{
  "n_layer": 21,
  "n_kv_head": 1,
  "head_dim": 64,
  "positions": "rope",
  "qk_norm": true,
  "attn_scale": 0.125,
  "bias": "none",
  "init": "orth",
  "init_std_qkv": 0.0252,
  "seq_len": 256,
  "doc_mask": false,
  "train_tokens": 265300000,
  "steps": 16193
}
MLP neurons of a small language model. Each row is named by its layer, matrix (down: output weights) and neuron, and shows model dimensions 0-95. Each number is 50 + 12 x the weight over its row's rms, rounded and kept within 0 to 99. A neuron's up and down rows have the sign that makes its largest values positive.
After each neuron's rows, "fires before" lists the tokens most often just after its 100 highest values on Wikipedia text that the model never trained on.

L15.down5:56 38 63 24 55 52 45 52 39 53 59 44 44 64 51 50 35 57 45 54 35 48 35 43 34 49 58 31 38 28 58 68 41 45 54 41 51 45 46 53 47 45 61 30 51 68 31 28 48 43 43 32 37 75 36 64 63 35 63 37 45 40 50 22 64 32 45 51 77 50 54 86 50 41 41 56 69 52 49 57 49 69 44 46 59 11 51 44 63 70 53 39 40 34 44 39
fires before: "p", "m", "ect", "ment", "1"

L7.down57:86 64 49 66 33 48 52 46 48 49 53 38 49 87 41 52 49 36 50 67 48 75 48 55 50 44 41 29 51 44 63 56 33 57 53 44 43 67 48 46 37 52 36 56 29 53 63 54 60 52 41 49 51 26 53 61 43 42 27 25 57 44 75 39 75 32 56 34 68 65 51 76 51 29 50 34 34 68 36 40 36 32 45 51 49 60 54 65 59 34 49 41 45 49 47 45
fires before: "um", "n", "if", "ion", " P", "s"

L8.down258:39 43 68 48 62 51 41 48 53 53 42 61 58 50 46 26 55 44 64 38 53 59 28 65 58 20 48 59 60 31 53 64 67 41 53 39 47 62 65 76 48 46 57 42 49 44 62 55 61 32 46 47 63 39 50 38 57 43 59 56 47 46 55 56 75 43 32 48 58 35 53 59 32 42 46 58 55 53 31 43 60 41 47 47 28 48 34 49 36 29 52 46 55 54 37 46
fires before: "ed", "\n", " of", "s", "her"

L11.down445:65 26 49 57 68 45 52 30 59 44 52 43 30 51 50 43 57 48 44 50 51 35 54 62 32 59 48 36 83 48 30 41 45 31 49 53 54 38 74 37 60 58 73 61 55 48 45 46 44 53 42 50 17 57 55 48 72 43 59 50 59 59 62 47 52 35 39 65 56 57 56 72 44 45 59 47 60 53 55 59 59 43 42 55 47 64 53 43 45 48 56 48 72 45 53 42
fires before: "m", "at", "ul", "b", "e", "st"

L6.down255:49 54 54 75 33 56 41 55 70 65 40 37 36 66 52 47 45 46 74 73 74 57 42 58 40 49 58 52 36 51 55 55 52 57 38 62 62 51 45 69 45 31 21 49 54 51 50 64 54 53 76 62 31 32 47 65 61 70 55 55 49 52 50 47 63 59 54 44 47 40 47 46 63 49 49 46 47 84 62 61 48 51 56 49 36 44 39 56 36 48 34 56 32 71 43 52
fires before: ".", " |", "7", "8", "–", "0"

L10.down65:52 37 35 43 73 41 51 35 43 36 38 62 55 59 33 34 30 76 51 56 43 51 49 62 34 50 47 40 72 48 53 59 63 35 32 63 51 68 63 57 51 39 32 43 25 57 50 44 49 66 19 39 67 44 34 44 36 38 51 56 58 51 60 59 71 45 59 42 45 55 31 53 51 53 33 82 40 41 34 47 47 31 49 36 64 69 46 40 38 32 44 66 54 69 57 29
fires before: "ent", "her", "iv", "ed", "er"

L3.down167:72 70 48 54 53 60 67 58 62 49 50 35 60 46 32 45 48 42 51 53 57 69 41 29 51 56 63 59 80 76 56 36 42 50 55 43 40 46 35 26 49 48 09 41 53 43 36 45 26 44 42 51 46 50 60 52 48 55 49 33 41 61 59 60 73 68 53 68 66 40 53 48 54 48 55 51 61 39 47 48 42 54 42 75 61 47 46 87 41 53 64 40 49 39 44 44
fires before: "id", "i", "le", "it", "s", " a"

L16.down244:52 39 47 50 50 63 26 45 60 37 30 52 60 49 36 40 39 45 78 51 62 47 53 45 63 48 68 47 51 49 37 60 25 45 33 35 47 57 54 49 53 68 19 63 52 61 38 54 26 52 68 46 43 37 41 35 33 24 44 57 42 44 51 57 59 42 63 53 83 46 50 56 47 56 50 68 37 75 52 45 56 28 54 62 43 51 47 41 47 76 64 43 41 49 48 55
fires before: "m", ",", "st", "ct", "d", "v"

L10.down327:68 71 54 59 61 35 79 29 52 47 50 57 78 46 53 70 34 34 59 50 46 79 46 52 60 56 57 65 51 68 69 36 48 46 55 41 52 32 36 45 46 57 58 48 68 59 42 72 55 52 57 33 44 25 35 60 36 46 27 26 65 43 59 62 64 18 52 53 47 72 68 46 67 48 51 48 49 54 35 55 44 61 55 51 68 63 52 69 53 64 38 59 71 55 29 32
fires before: "s", " a", " S", " M", " P", " K"

L16.down316:44 50 42 45 25 52 43 44 38 31 59 56 40 72 51 31 42 49 58 41 52 43 44 53 39 45 67 55 62 56 32 61 41 62 37 64 62 67 32 40 48 26 43 72 40 33 58 29 51 45 66 42 46 57 48 64 56 55 42 58 53 77 49 49 49 57 55 40 41 34 52 54 46 58 31 36 50 56 58 29 26 74 50 47 48 43 55 54 53 64 71 64 64 67 49 40
fires before: "e", "y", "st", "al", "ig"

L2.down296:38 09 60 53 59 65 39 45 71 61 43 37 45 43 60 63 61 63 42 61 51 44 41 53 55 46 49 63 55 48 47 54 40 56 45 64 56 43 54 40 39 61 00 59 61 45 61 40 49 33 67 48 49 60 35 45 59 43 61 53 47 76 60 46 79 51 52 51 42 61 45 23 63 37 57 63 35 88 44 37 44 40 61 51 37 40 49 58 36 45 36 54 42 71 37 39
fires before: ".", " |", "9", "7", ";", ","

L16.down30:67 46 58 58 52 53 44 60 51 54 50 53 38 53 63 50 43 44 29 67 82 48 41 65 61 43 38 33 58 39 48 37 42 57 59 78 44 69 57 57 50 30 59 42 47 47 42 25 51 61 43 45 48 36 50 62 35 45 41 51 56 57 54 61 51 36 47 65 71 49 54 56 38 29 39 69 60 40 61 39 36 49 58 44 67 62 47 64 75 58 39 50 33 44 33 35
fires before: " ", "am", "e", "d", "o", "ag"

L15.down74:40 37 58 54 24 33 51 62 52 37 29 44 75 54 46 38 66 49 63 59 61 49 50 55 60 59 48 74 50 57 55 53 62 39 54 46 68 57 46 55 52 32 34 49 36 37 59 41 52 18 62 47 40 59 62 43 64 40 53 49 43 58 61 63 41 53 42 59 24 45 52 44 49 73 44 57 52 27 43 48 24 38 67 37 56 63 57 38 41 57 68 46 53 45 46 39
fires before: "m", "st", "d", "al"